Weights of a small transformer language model.
Size: 15 layers, width 224, 4 heads of 64 (1 for keys and values), MLP 896 SwiGLU, vocabulary 1313, 11.5M parameters.
Architecture: RMSNorm before each block, rotary positions, biases on query, key and value, tied embeddings.
MLP neurons of a small language model. Each row is named by its layer, matrix (gate and up: input weights) and neuron, and shows model dimensions 0-223. Each number is 128 + 24 x the weight over its row's rms, rounded and kept within 0 to 255. Numbers have three digits each. A neuron's up and down rows have the sign that makes its largest values positive.
After each neuron's rows, "fires in" lists the words (lower case) most often at its 100 highest values on Wikipedia text that the model never trained on.

L10.gate514:134119131176111080120149160127093127115129129143127140115162163152136098118140094131103153117120148155108144159172121085103104112127172116125101135139139112186137103094139137123112115125130141106099124093158148113115127141137081116125165164126096134155087114116146140052152137158137155156128106097129143119126070106114095176117123126158165121153138119160117095148148164107129124075105095093108121133140112148158119150083118168150103122144135115090125144116117117162122150113160180114111125055125177112131107147112175139100137144141139154158133142161125096146165130103085155111118154122115170127094125152129121099137140117137154135141118112123133117155172143163102114134116
L10.up514:120134163130110135103140096081096159137121105132098119161126069107168150130117124140124126095156132156110144130176119097090148174125160149149135114127141092137100129122113159081166141140089126108121110153141162156119117144155075099128179148112097145093139131120123108114135104128145163114126121097155153092134092079181148149160138102147174110182128115130162115165148110140132113144121129105109103110136132115162146147106094159150129129152114130124142103120136103144146129139103143112117163076133135142108143140083112160155116038106124126124126164161132088168150137141117154097112130114154149138113128120091118101106124120104154118111142125136163149147157094149085139142134
fires in: "in", "during", "although", "of", "five"

L3.gate369:123135087115157073113093099161111110143170133116108153131124168138150142174127097117094170090119132121137158152130109145112174156136130120149123137160125118130108113148102101094107163137107145141110146100128140124106105123145134077152107101147128092178106093126132131132125150116143107126165117151119164109123132160160158093105072057166108130144144118134139135137145121127125109146096119163100131138148114131161159167111153127122126089112143122082127122093114133096117110132159112147108146146113112115145141129156157130157082128108110163122107101126130152159145134159081140113122111132070100093075065130115147124143138132134088129138161169153110145161124146078150128100157
L3.up369:099114113110150099127112084128145091165130127140138094160100100113145122153120114121119146120145139137067181148139117133139131131096160125152176107148117164101133161134133098083143151163146110125115124128115128137102142127135149110161086078090167104164143128117119114108116133080139145122142143127099120093131150129184142133147064124168143118101149136138161127136165109105130147179128115095119160134174109140103126151134189148145107135090160152159112141164111113119113091130173089169091098107134141114111134142131166110129125132117146103085107138150134160160098134126128124128155123155088161149090101127123125147100132135121104153128125116178105129136161147078101166124152
fires in: "also", "became", "now", "become", "still", "remains"

L3.gate579:136093152142125144134133115134153147153172123125136170173114119131086150109132127142139131131141145123173139128155154111107150169110127118136098112099111128117130154164135126124127176107088101139090107163132121117137132129154148133148105107139116133113105109148113101100113085096108144127084096090159119117111143163132164094048138139151126161074129123152117148134118153131174148123106121155161101131147116142134125170107180118061114128126169156111164123147157127106143167133100138148106145113158130125129146127083110118084138128108102113117134158135130089201129146115152082139102144149138064088141118136127119116124123136122125099112114130144146075141123168132138073157135
L3.up579:135140117106146150162176102124151143119122136141116153098114110119151199120162120158163132129110170139151112165142162124151106114138128108126128170116122086101153135096149101134140168090134097169152139149145119153117139111141142094166139124104085125139115113125148094133125107137156116180135167134116142170123149107114168133126128108203186118124114113136151126105099148110109120120106123155127126136172133110101121129131149129152123156131169117065093117156121185115114147113120127140162127151123122131160148111114150096084107105144117103168180121145139079178125174166134112121107116149168125125138128162121117142107134102132156127160115084104164135127146132133092113100160
fires in: "years", "year", "weeks", "week", "time", "days"

L11.gate49:120118108145105121111142135125129135128173109126144144108136151112124115106143125136101131108107117106127086165140095129130165118145146118129142128110097125120130139105127108122123129126109156097144114126140163149129116153137103134111140080132106153150135116071155137087170213084121121129107146103124197090155160150104114137156104085094150147122132137128096103073103159097129156079111112146110153118110140158170126112106172118194182111168123108134097131104115150144123140128188114113126112120137126163128146133142131119146152137145153112131106126170144123135099139104192127125112123177122107121157102138123183125151150131092112112117121107121106103056146105150137130117160
L11.up49:124144126098132090126148108141111164110159137107111111121180154096105137153078181109102119106130134106155115139120167135110101144158120141168124135146097137128132128131149169108117132112137157080082116117121133143114127125180084157125147145143106124174149139059163103123149125151153103133157116101117155113111158155118138095114076128100140114103109148105101121098113126109150108150104126106098139100112109138152111147101105083119148104132130163176160124094106128156123139104123176157117109128165151120112123111142146152130153093118175142153150125155163125111099093097119135140113110148096117087143103103120122116086068148151131167142094125111116091130121077153140159138153
fires in: "he", "she", "it", "who", "that"

L7.gate360:179121118127146083102111116130120131127090108156153121082106143134117121129137114109171142086141135131121120081140134099126141164182110136139155128149125140136115165122137161121134132154135084089107135153110091104078090099094128085111122131165134140097089131176109147154124167101080134146132126135136120124112141127094132117091116129095117127141090143111127094070141116109134133158122093140164159129113147168134091178139102115087110129084147103096193165131134150131143137109119106153080098120111112154085101126162121129126124153114113129162159145138146118132147098118103121159108113144124086168132133162138128137111153141127107166120154165160138102081151147096150122156127
L7.up360:154123131130144097091098099103121127096119113116176114090121140142164125188085094113180182108116144120117117087152184118153098128156111142148118094187119194148128127117123147104098105179142091105091111126133144101073093077100084145074140149136136143132119113135168124123143155133122112093119095121123114115138141124104093124127097164123096140105092158096158122102119166133127115142115124113111168111063132161144122132142138122129131136148147130120117148112141140120132149138084116119126126127177163115133148157146100122145108164116140160148135150146130110106123131131119135129113141115123129159103128148125132092088142125115109120111139121093122123098174092157122081140094
fires in: "a"

L2.gate655:113097120159165116111094107153133137126138102136203109098104108107128134154097150165119118130137120123122138135146152119120098152137112127139114097115129166123155109113122093124143129157149089153140135110164115125176108122123129123098113147110113109170151136132104124104146134127182072136140199098143129133136124146142106153106114153138126141076136148152105120153121133101103149156141112176053162166166121156095127083112152099121137104142168123135104093115168099116126080165130121128090131126131108114131120080089143149152140129142105141143160115140123139129173180093115123131125166087116155163116133073124139151119115125141148144164152096123092103114132130114143166105147
L2.up655:114120114147123112129113128134136134087154152107117156105114111088125131169144137150162074168156146109089123139130114113145082138121126130119103107111140144138102127116096113100124110127136143132130151136110124176197134156092107151154091152139158086092095145142182168140178120155138132131085135100115139116142137132083099155142152106169164118135163128165134113117145125122122117138129169115078174182122140131097180123147126146113125117092156131158125111118141111156105125127084125150125103136105142144144114101136163195127139086112133101155077131152092144103131142120154126141134139144137107176164104121123180140177124128123174139139079118161122134154109125137117130120148
fires in: "first", "japanese", "japan", "san"

L4.gate895:086113126154182109125110146122112124081107091121133126127091122125127151155108110143114104145143128120071139112173083145116123153090107114121116093160117148123126115136220132132133154169121125137137084087138116162116173121158095114088079127114114184117123144091092103124159095104154114137145143095114097093136101126144108110102163105127160130120129172156099129116106185114151127142189113117164145172119111148133111130124153159102131137172119085147126159164120138113116099109132134120116140118134107124135112112113089119116096118130098145103128103118121143114147081104133160109127134100138139092112133117117092084140141105132160138131115101150156157128129119110149116163164
L4.up895:086172142138141096095109100124125104085116155116124110110134165116146136151123126093137110138116108103125112104176136140075146117146096081134138125129115121148122113128190116109159187160136141135118155094147106132157122134145157151141162136114128089116178137138087083146098128156137132129170158112145115137073123190139098148088179140139152115117172096178118153175180133116140112118152145129122137184152148104092134133138161116129105118114151140133089127114133177146094146129133156153165127145149155092127123135102142165105133106121100156149109150105142089129098107150138114146124109120130126114134121152131131106158121109141173143132121146075127118115170130140140132103103
fires in: "first", "final"

L10.gate383:160093089148167163150126162166142091149151105130138108127145162134138136124106140142117157066132100158138088145147148109146129143140112099108150120136077118156135113111153121116145121132118096103102077131144092140125151209157158134149089116146130124122114103083085131124177122086116109116118107086103178142106130141098107099103149113149116118145149153130117144110137139130145137130115147145085153109127148149110136121122146117116138089122112069122096125130165119142145100120083101125114124142138118140117095138113125127141129107157104160165157112140145097127114115109111161061112115118117128167142100082110144160111120142139138095153168143099111142110181186097099129146136
L10.up383:134092134099128136133126098132167114126151124123082097127132178155118161107125110126118139132134145097100125142123133106120157160093153150135118134147091107181136127135146141153165135087154134125098121108114123103161141131107143120079135121124151144120131155118126121136190158128143123129120087147099125136164123156116103149127106140113095143100131165112135110115163121121172137082145135145111140141115109120133115125110126157178090119161180134135162115076143104143126149110095126090122138146138148126101153139177131079084067100141166113126151097150139152168119126122168147121119157099123127136144116118157138105132151141172103153128196174151144094134155055141130122137071
fires in: "a", "more", "rather"

L4.gate750:126182174109143136169101133128093142126121124141107169144133133177147123166122146111151176103123123121082141077146158140108099157143121138142155124161089150122110107093164096086150119141114136127110113154140118132120139095134137114141111109073117148161127123075131114110146090148108134144141099142136125132132179114141150143143120174129122136091101119138137120054106121140166093120154116176071136089094114142182116134124138122130166122108135117105175114120125125088083131134122126133085128118151097126174180144168125130131133148161109129108140166120133096111142103123117139140130128120089114120119181119161111169116122124092123095123162180139123144109111101142126141124109
L4.up750:151134140134093144119128139071132120133118111104152136122117145151123145122129093116170102121089082137140109081133127145130138119119156171125095152115165163142129162081131130133160115092110133159156118152093107100139135123174046124132145144133102204097123083135141127120113185111121138118125133129126130119141110085123101134157151130130088116098106128128109131109124114126133123161172082129138097135141148103099146119122128087112179102133156088181145099109147112107121149118162143161163126123094162163097075113164106096112118121135084158128119124136073131139120125152158135131160104122114141167113124148084112090117123116136131152097107137147143144139093107158149147112118
fires in: "band", "group", "rating", "land", "running", "port"

L4.gate352:142161154122129155099165167116124105089156099144147138101167133129110112115142135139121143121110128104131121118159110179114111109099123113108116113139137130097158129112115135159093183118133136121153128134148108158154089107148132133149102091164041144124110113126141129088101140180113126098122141142122180155138162084155143116125140137098139130081118116131150120109143160153122132116102105135109148119122129172161130105117134178144135130129112127135112101141144112106136207109095110097103120139097105126150102155120079099138137059171136148164148112056102132165128132081139136123161107135124164103152154117134120131148117142126119149169112110088134129137108166142160110133133
L4.up352:114134153154148146119143109134151111106178098145159126118155128145113126127131119115149156123101124128146135092137104166112118103134160090099120120077146092114134165142130124126105171159099132126150125113121155096135098106184160113154133105137119184162044107123143082080174132171111122109112120141161153124149144131123119120149087139129119121097164123091126142104108164134096138110142118126124159099145190125151143102133130119114101115142135100102105127125120137091121150124105123176169157146104068141145122141118129105144152101113138142140110141131131121127110117122148100117167171170148156104165157101130099104089147134120128136109130065079159118103134161113128137111085
fires in: "name", "called", "history", "worked", "works", "work"

L6.gate498:136108122174183141128095100096155131128128137087114115160079103138103145156117149133134139095128079120164099102119113123149140114121162157111170129115107149154119127120095160142121132158058072117165147129117145110115103155141133087133137164110136151052132121117125103105105116140137130120118131151112112127164123150160105158143126118128151160125112135140096136074136114132158160105135120157107150107080139142143158105131108116127125106159140119109147121120151117138120103123130131093102142160162126100099103120167139156073138104159104118131116148114138117115112095174126149132132145138135106121140107087113133158185100151172098084078141089110169098106126133157082131147110
L6.up498:126071128147106177091095086134156144137119120140115164162124105098099130114140105091108091109128099141132145109144142177119155140090142175123141142135139115102140107093184173097078150168108151093123152124144149086143116146128094118182135125144087118136169162151133153126129105164119126117102114153125144105153149179136105118117136112147162165149117109103140117142193138146134107138130144166130110097153129125144106154140121102162082127158131108126151134126126114089143151129113102165090131148139127126180125121146074115124127137141154136111145128124137130109080091149132151134167154118126145124142102109102126093140123142170086145108129158114135107122114156096091106089153
fires in: "to", "of", "rudy", "independence", "destroyed"

L6.gate506:114141149138169150109109152170157121134106127159161122169113101133109131131124137158143160122110159123097178136120145116138106150166130139172143107147099142100106168110141126182089131110129090134140151144077114138138131144088113155118110117144135131140107125125118112071145137121183121133143084108153128133149056134118173106098155129145087104127149138122132112116127092139174150147118150125075154167158131146147168130122146111144141135132136096150126144118152153114136104118108128128094151135143128110122115151129114134151165150131145109150120153091146182114144136202083160127113157148119106120143123118141161088082135128100175093145145182084147101137146118095105137124119
L6.up506:133165135100169112163178084104097100157132160135146157126176124115109120138119104121137106083102155135103123107123094126113099136137164097114148086112102153164131077124111154151107159130128124170138122104123106092166121111173152130142120126147137138066134138098097118157134122132127154130107158087152127133122141113124115134098187135088155140132114162127112118129128128125149119138090144114140130149112153122103132149126156133129123132157132150139156088123146084131122184166170114167152120082135090091147116165164141136151105127152102126132113136133126119151089122158161140099079123117102131142120146171143106084093142191127102158110130129156133103099102125160150132159087
fires in: "one", "some", "a", "resigned"

L3.gate77:105183082143193084097144128168155143093138165118175110128131124134098128121132119117142095155096108140116116168110112111093138091147149094150175136172145129078173110147139110116134163109119173121109104113148139187148160141121110135110125131139125141134147110091142105126161141127137134142080124098117108143167138165165140116110117140134152125154175157096137126144107129133141107127087113120111138142169057155162166107088096130135096127116138111147121125125165143133119159141120149125142105155135101130134120159104140142128125128143159135130141127123090083125108117141102107135143112159134127084143119112118193122139145129153125151113123090104076120172142158131116146087101
L3.up77:129129129102141125105136104152154114113117110156142147111143132085105131136102155113132129136102124146123109165121130139141145095149175114138179174136129126111106101159099160074130125134092139159154093111126127146154116120112131156114140176137122143172124098130111124133155096161168067132142146141117071133155142152141110147118132128167153151134155164103149123148125158086135092159091110170150127165141067154163108113157168079129111101119115075153137091100126122102168105128138156064116128124097115124125139161132094105106113117125141151129152096100140083153128134108169123117113085105121123152170105172159141134094123141117103118109123166123149099123120160131107130107122
fires in: "he", "she"

L2.gate528:146166126137112125116120138142164169116118145086138149108166128119121126133114125153100140159146112140127093119158120132118067101109146106171092157123146106130123120068158136086157139115124105100157158164135123159144115142185120141107093108130129131148142136113119101128110152144145125121124086158095109143202137092152141126093066151149088165118121094129079152104097158155110128136133137141124151154219160148119158108135088087134132125144086171101121125114126157145135129117114119084144101103128097088162148145122120144125127103131139186147150126128133125165126123121123132135128115122120121167141153108117136130097134154144121088162157101124125122120076145138107150113137
L2.up528:156109154139081127148121168169148123122156114074146130114142136143119085124109077147096157154145116119138151156139112134073131085124133113141144149133125112137155118145187105128146126124141138126167170108108147129152137107148127154120099133130095143119126126138105110116102156165141144109164114144124120162154144140143106158116065128162122156143092091129128138130128145150128098087133115122138145143161129187166117095099106147118127118154104115116136127115124171117083119139125103161159148140150105124157121140151115151132113137140164170106120111141118129134134082153086111133082089130102121135130154122114145117077058146125150068113168092149134163151110178139091168114103
fires in: "work", "worked", "works", "player", "career"

L2.gate630:147111069172136164149127124106156098155129131179145143101114124150111138093151105157124128097129148133132107134121124155124149143121121137104093121078150164148113102131127104112113114097076069142159127160128096122130141081110130105088097120124144111087135081090095113142084104146092090117128099099115162114134091094139157115122087133133096131153131125130096099109133095142142127139119156111144116139115120131086132143103153133154138119150132132104127123126135124112157111082104099109122101125160136123147137160146085165141140094122112126125183092137141125120150173124118112088099123102116160188137138124107121138102107145116131166156059154152125127153156155116152117086174
L2.up630:145107094128145153127109103104161103151134143135133136097097165120099107138135098192164100086113105133119098115164146120108149151155119130151154126121125106120132128148138121126100092097146123085099131108138106131124117099137212113096106133092146107153088103141098105191103148151131083124143056119136146158119117138104152087123196145152127144136134114140137161132136131115086146134160133154141121114137090128076130132126122146122117122143112149164104094175122152149157114136114115113130135159124116127153119115133117144128138141136133153113142086148137071209149118141125102112160080150089151131130118120136074121109094128145167133125145117123120122156105117110160131153134
fires in: "day", "years", "days", "year", "republic"

L2.gate830:120131106089137086139115128118124121123136094177110110105091120114102166129124109105130106160125108107146154092128112126155093116082127106136109151149131107169122108086160159115104122146110155146119172121111129134141153129153134176146149125122156099164121123137123131166130167190179133112158116120155125167156142092100110096095137133118149112106120143160157134141097142080168132114131114148100164112134152147123109113124113138142120096066070103161108116113150120102140134193154158160164110155114100130118092170108138118109116127132149144148105136146133121133124131105118075123118131174167072081130167082124123127139096093146152156105143149154139137100118119135139150128114
L2.up830:095124143109085125114104154160145084129161129121117112184117146107139115078116097083071163136109107104149134156127117105128153107138115147090140133145134098142113104116159162114084147134137092129088123107080143083148147157149150133134146148128157120133138099116111094089115101168119130134138121092119171130116125144112111122156082133068166119117123187087107180129152137115100140094150109120139098128131122151136127125112128068141171132114120128179115089106129079121137105126163160126181119145152116151140129125153122113141158103145154115146143097148165129129125114101127142134132137145163150131136084060142138149102163132125095130109130135106145164136142119121142095126140
fires in: "from", "on", "per", "performed", "performance", "period"

L2.gate657:117140106112145115102092135154134107108099085159106139111128112146156106106125111110118145142139129172087127161143150123095118157182072112188159083160137081116121140071113146135186121105129135114091127129103155101120127144130114174092113137122125122115169122102092098150133132085135135134147128132107157146095119155090127117122131091123128185138114165114135131134143125103085154116091118102150145121135132093133100111124111115150148162172157128122109103149139122142111104182112101139136115122128119128127066125128112156154142146157122200137107155123157140127170132118115110123168126136103107151147119145159105121099135162080115137143158156135140111155149133195137137133133
L2.up657:128152110139170162106120154149145087129111156151127135141128144136142093154104123174120138140110128151117162152101138152138132156127074170129144145095099107158127117119150187126116113105138119087108142095135119116136147139101133152148147126124130141099106099143072138120128140138100166098113047158112125152119161144124112164136079120109121136159116145102160153120117124157116134114084123141153138178115116122139133103125103124148168096104155136139128130111144089110157120146127158083095176101129095102149096117091159128149104131123154141101146150138146108123162160127084102175129083128179127161128147110129074116102160140123105120141143168146120097178119113148103114171123
fires in: "a", "cup", "clt", "car", "capital", "cycling"

L6.gate206:140109112107128125142137131091124149153131148131181116117113142088092137114148160090076152122143152104114101175140115131134153109123091099103156150099146104115113058137130135121119118133165111115119132135140141161126085130142102116147153125160149088146075110113127145125122122149106148135138142163096109134114132153143192164141120160119114115134095172091164163165137155124127151112142122104135097131124147091097068108156170156141121149137110163150173154158088113143160108169126129128153135108102140117106108130131104096108135103160143183120106122114132104136148140126091143133121152154129148143074113129125146106126140102114129146151139148191123137131104120149130054115169
L6.up206:126123137129134124117105075122112102094136098151122120172154144176125185067133173124110139133138138087119098154169178123104148129113109127143116129145159110127140119121112120116150123125122126144103140122133118117143100112138121154093099072115116128175124090117115163179122142136160172134108078155099147165195126113132115108127123133148126135126064103147116172099117113129110110128131123149159083132171118135150119141129136105086137147140119163152133087113144097201124154139133095137140157109137097092123105114123121128119121155144190110101141065112139144086097149151131131118140141175140113138101138121178152100124140128121148151105116115105135131149135109166122128147134
fires in: "size", "language", "european", "europe", "animal", "style"

L2.gate344:106147184110092120101151120123131161117151094136156128111128120147067109143088134179113150128146169109112116133154158134079143157132103196132157115112124147150114134140115160121141063143115115123126130151144171110167124145139148131146073104107108089116088131094097080138124086094097101108156112113146141137147143126118142100109102152122150112143147150165130112079122135137160140122065121117125152128137126129136153161113157122175129154142145136102165092083120152086122127106112124126110122138155133094126171119102117163112147110111104150115135143141152116120133147131148121187068129143149148084129160120162102139123140137111161145112110113179151118134114139132126101119107
L2.up344:161150139139167142162142113083107120138146090118115156130102157152098166133098139142102153113129150122118142125150169126096099160149129138132159122119072111145116112126168146153124119133076114097169162134167139119157121137179154112117115155140082145125122138115120065142140110134144097107128115141175096117124150161098111095099124120149135101139113159135131132090142135098098131100083117156157151131139174142137150132102129112115114142121174097116137119095151152153093140111159078120140120143182151139120163164172156156124089124111109147152136104143131141138104145157128156145090108122116143109164150075084129133101138128134141179145111156122140138133078178109117127106151
fires in: "year", "however", "records", "day", "years", "history"

L5.gate672:154178109104128113095123137102121137118144161146104134144105103141134143140127149123154136141134124111141116096117137149163143159133127081136125128101102133139107148104163101161129102136062103169131156086097085129135116073126158117147090090146127130130174120122132168104148142190165094127141101133130132144132125146121103132153154109114121138131163138080139113119108134142150119127158160137082181151152144139106123133138105124106124124141091102131102140155156119142167138086162117098155146073097106162104156104119074096110109075120169146090142124164174132133150087120137147127138116143144143113179139146120082096120090147123154143128151094119114145128119142128121154147177
L5.up672:119091125153128095104149111140121124099103117156133129098140133076135136085108160115129115091111090152098073113129150112155139175122150152129077122124116101116145083123171166142099112134147141122130138102078116129118109119108125121139105135082124203125148140144104086104135116147100090151142144139157144118136139117129135131142164159144131081178149104138114084162137128162125128154138144117149121153089131080100134120112146098149158120159149118104107119095133123096108159133111134137124109121059163094125183124130124136146119119163129130126102096166111134122153170110163133169143109107131123159146115152154151146164168100152119152138084123138140182143126151164147128131130
fires in: "first", "third", "second", "following", "fourth"

L11.gate866:147144140157119160123137088118100185165097119135156114124129163109093169155166127120107158127092105127100117118148123128133150105149159064153077145128085060158114138166150146138107099125116149168101117110109141102119112112171105064125111150117148148124131112130147112142159125167128126146093109114183141173139094120146140141142099140112125117152116091120111135110133133126149143144110117139151109124120124109145158134107143112132136167138121114124136134144119094139100120130138128174073092102152122105105132085139170104124098145179116156118106165145135135095111139156108115145157137107118100125135156113067122114101095130095126104120157107105165135108141080122106086108165
L11.up866:149130164168134133124141127117153157133078112167129126108154137152166155167192135101106142129115146129087085135138125131142156141160119121171140090148132165109108094133161111095100100129094148133122115113108118112107131133134103089135143180126137087147119076141132098115120146121135103148087110156118128137124097108142090117075095151160113167138104147138085129124095180122132071111117129146102106147127103152151135130111139101180133108172185125146188139126104120117107127116144122117114120099134120176088100153141150127140110151135102132105124116143121100104133133156119148129138121167137151134089129093093145093115105117084136116149141101158175145115141090136126113119170
fires in: "his", "her", "of", "in", "s", "him"

L2.gate740:073133130131182121094130127122143123132127113124145142133163099124101116155108152121188080152153095150132148156085109100114109083144091142168130075114162131150134118163084101101124120130144105111112142147106113125138110102134113118095114098143156118133128125151133118123132082115118113136104125158075102134173137124096139098135128111152126134106158087096149112140130120133106109181122145106128101127179139125136084155113135144159126142145080110136150160156151120142107129190133134123175118156115112126135112124174135147120126173153109135143162107116150100138134108122143123125108113134103116101104108140149195136123087156138149093163138139099144104164169189117108104126174
L2.up740:133112118085089101110136155147135139120115121095163126118133162131117110137110117124144117075141129127166144143112107102148070079166127149165121122082129143133115135135064083094098115095108104129163178115093159155148134145140142117106129084126134098154105165128157131150152107170141147144115145161118091125168134101139112082114126130128160141141141106112154133110125140144117131140104151111121150138157153178075109121138098156127129135114113165119176128188161129129120137125090143100121089153135112141104084140159137146126133123150058126160151134101150093134119119108115142122091132141121123159123125122142163119114072133143157133178115128140126141167146154125087171156132
fires in: "he", "government", "works", "work", "worked", "career"

L5.gate400:160090122132131141122173118105111119125088120115156128110094139148113187170135155110104093152137138121150110124089085122098141121122143116096115119112094112124136081127154115125116139114092124127094139145146157134144138140146133127144149140175129137148162100107105127178138075176132149174125147146114138137168156149171123137124128141097091160066096151087155120155100130124139138133143139133080081109146152168141130089129118100148131132073121169179129089138119112113139160153130140101128129140141105074157116139151137113118097104145147131092125129127124152134100154060118126120137118108148144132110121090138133089121132113149107144146058138087110119131107142131165155147100
L5.up400:161127118156147151104147128123070112125127115147121118141091136111101151175151123102117057148169111130149118132100107126079144116125125126093096124104114109122141145129161142115099131155137165097097098158151153138149134119106140113111131152142160161115130143086104139193132116156153166157149142128102134151139129121134131123106113149106077151070121167068169138168131134135101154144156132118063076123172128175129135104128117075141110175126117130171140113111154132099129155149158136136142129137134089135134153146123110107137093126155158147114108140136132136150096136066165101140134103151138152091130116090114106085102100111138127119119113112090131131137122131117145158129125
fires in: "on", "once"

L4.gate441:121125089092135106122105137124117130139132142144129177064144125137152116159158102117123142109174147160146143115113129149135166106088159115130184092090113110147108148102125124113152141096102109137139136103097122096098123136153108121135071121126172119138085080129148142101184122130157125131165109103118140150112133094160165131112133090129111126150167119169112124098146102096130134090100139168130161155135092127135117120106120146136120104109127128140116092106109124088110130134146104169143068112156119121131110157120099099130139164133146106131119094165141063135136118158102181103120111085095156137117086138092137149112093105126109109141159133117144114152145139089170102111105
L4.up441:154120108129146115139077091108140116128095137145084181123070117161112129139122115149146147115122141157100162125189124096129132146122120096158139140118111114124110081129114111093112109122104133117094099124135136136103130132169167110099143140120143136133101115114115104106122145131164107149149128097117119139099132103130153115134143129124145116124132132166096128115136060082121141129160122143093115135120097140121108151125144139152130087091152151141121100089139143076097153166168109136081089079160114097103128108094150133117114124094130125123103115156142111131150157133140157064132082117063109123122108169179168124178132077145143141143154133116132102142099127113131087125156
fires in: "be", "became", "being", "become", "remained", "remains"

L4.gate391:165135093090136093120130119098157162142133098139144103137133185124081151132108156116096119094134156151134105114165150092110144128141109127081158147118125112149135102139119076099146145102111099155125111147147085178102125060135135159133110134089163183165126091137127144115149168139180090125136128129163101120141149140109126064109115137131106141104105119157117125108111142130107148144112152127107182132134098115144135083081109116101135108142125126185119116169153134115133097116111139092119129117120099142139127158133117121169132143112142106102124113165100105136082144093149108131122138154127108150148171134092123171121090139135109140127131125107123134138149113124174183106122
L4.up391:123164144120143102125132087131153149110167093141095195157158185132128147130105118133130163148127158115127146118138142100114083114142102102096111092096136123112125158151121040121093150130089172132165121100125095118092157142124098131132122151126080112173171158116125118075199141112121125150148141146114100144128136125135129113104097078139116185102118082154160115102125129146134140162137152092107129134091136103115134121078118126112124095132097147145141145133144193138130119092156168134095167120115132125154140136156129127131127122122134135119124111136114129136114144116106152151123119165134125108146139179116172142125148119135118142106119163128157092113105132118157143134108
fires in: "she", "it", "they"

L5.gate194:125176133103115114132104124170133108145107141125113146116158176146112170102123156137159115092116159108105131177117182122138124099117148143157160106139130131122151115133094142117093118115133114139129145125159159167154158140125121171077129154126123124096145090166130103116148166147144115149157148086136157152128134091110091122128125108102168113108111138116093138107142165120156084133131118125120147104145098163132101161146106123129093141117141141127131166108102143137085154107166136141191133101110118110139150182095165132141160121154112123125142153128074163126115112137073124168153132133152118130147150090149150082123128160097178187155094119122174127127108148147131129132120
L5.up194:110139157169123093118138101146095104130089091140136107104197092143097137173150130150173133154133137157093120132113118123089121114148136158164158114176130134115121124108114101197158159114105139145136126076133141066144121142134061141141136115119087092132134135118115157161109122109157086163112147120110173154105126095168138149100116052098113143119110135125148129122118108098105140151125134121099137137141108128136131112094097129168102087116114120172141164120131106142118126124113128130175140099105115140095106146138151110119100131146142138144165103117094117142129112123115125137119150140116111171115104178148115101140122123092076161109129107123140160146131119130124145155167
fires in: "he", "patrol", "held", "available"

L4.gate486:128154152161088083092102140068106126100130168162137127119113102104109117112133124168125099136168112137126100120133114118088139119123148119131081168083129131138136155116135161162143147151067153103160134136153144140084108136130160159112105128113128116127104110074115127094115109169136110111160131122127123077127125154121078129169140087138131173097151131140132135143125132104090131120110113112089126096135116123185112116099127149150130105147096104169116122093152109135161139133092164135154124085163115129107179172107166150109116124128149122111111150121127162135146145102123090116102116109137144118097156124128133151111139144138080075128074150122165130117133152149166104139096
L4.up486:132151114159142085104129176106118084100124140147155137161110137073167146120117134122155095152146159129130107108170094142113161105142103101161089182112119139119130128103117153146156135152098154112137120092163146152101115149132132158166106110125137089126139103096136142101175150144153113119152107123106165094176085135114094155095141129144147123106130167172140142117091158148108127168142128126114126102131110117148129120095104143131125133161098114120142085113157130079133154143140157093130138101132104104137150155084154092125146158162126118136093134124125108157130125138143098157125151139173141142140123114157134161160153157132105092110051139090146140118087108130166113106127
fires in: "under", "on", "at"

L3.gate891:140121129097118144079140146120122131106109147152141148120163141162090155168143108149102139093108104141107104112129152110084090133163125160124088096136076176128154141147074125081145162135131133112135153147161133133148141109153112105156113101102105127152105103126118059129132121091089124091161128115137087117149154140141141154114130093130102140154100115131124131120121144161117123174093141147099120133154096144186082140163134151114127126107089126149093110125108126156110149123106115111142129080121102148149138133130130128124147171180126151132122108155097128106152116129118125140158074101131153113137137118077091144088099132128108097139136100149112117088151109117148194155144
L3.up891:125124082098119143127147131117109110121141137134116095129176175156119166164107110109111138161080103187146144131143154144184091086144151130141166116134108169112126088116065069152110130127128149106139149132096146139143138085169100131125127121177138122141124132110114138124152095105129168073132149164125131153135120121096122159144142114136158131096078140138126132151155145130104118175143132109144090104139135146138119173120140069125176141128128086141122138128086122136097109161138116095151144126088138178118127082152170117118140111128122139146136119166107128123139146114120162106152111107155116143101139107114126164058113113134128092119121145120153143120123133105147161156143
fires in: "album", "line", "band", "film", "group", "albums"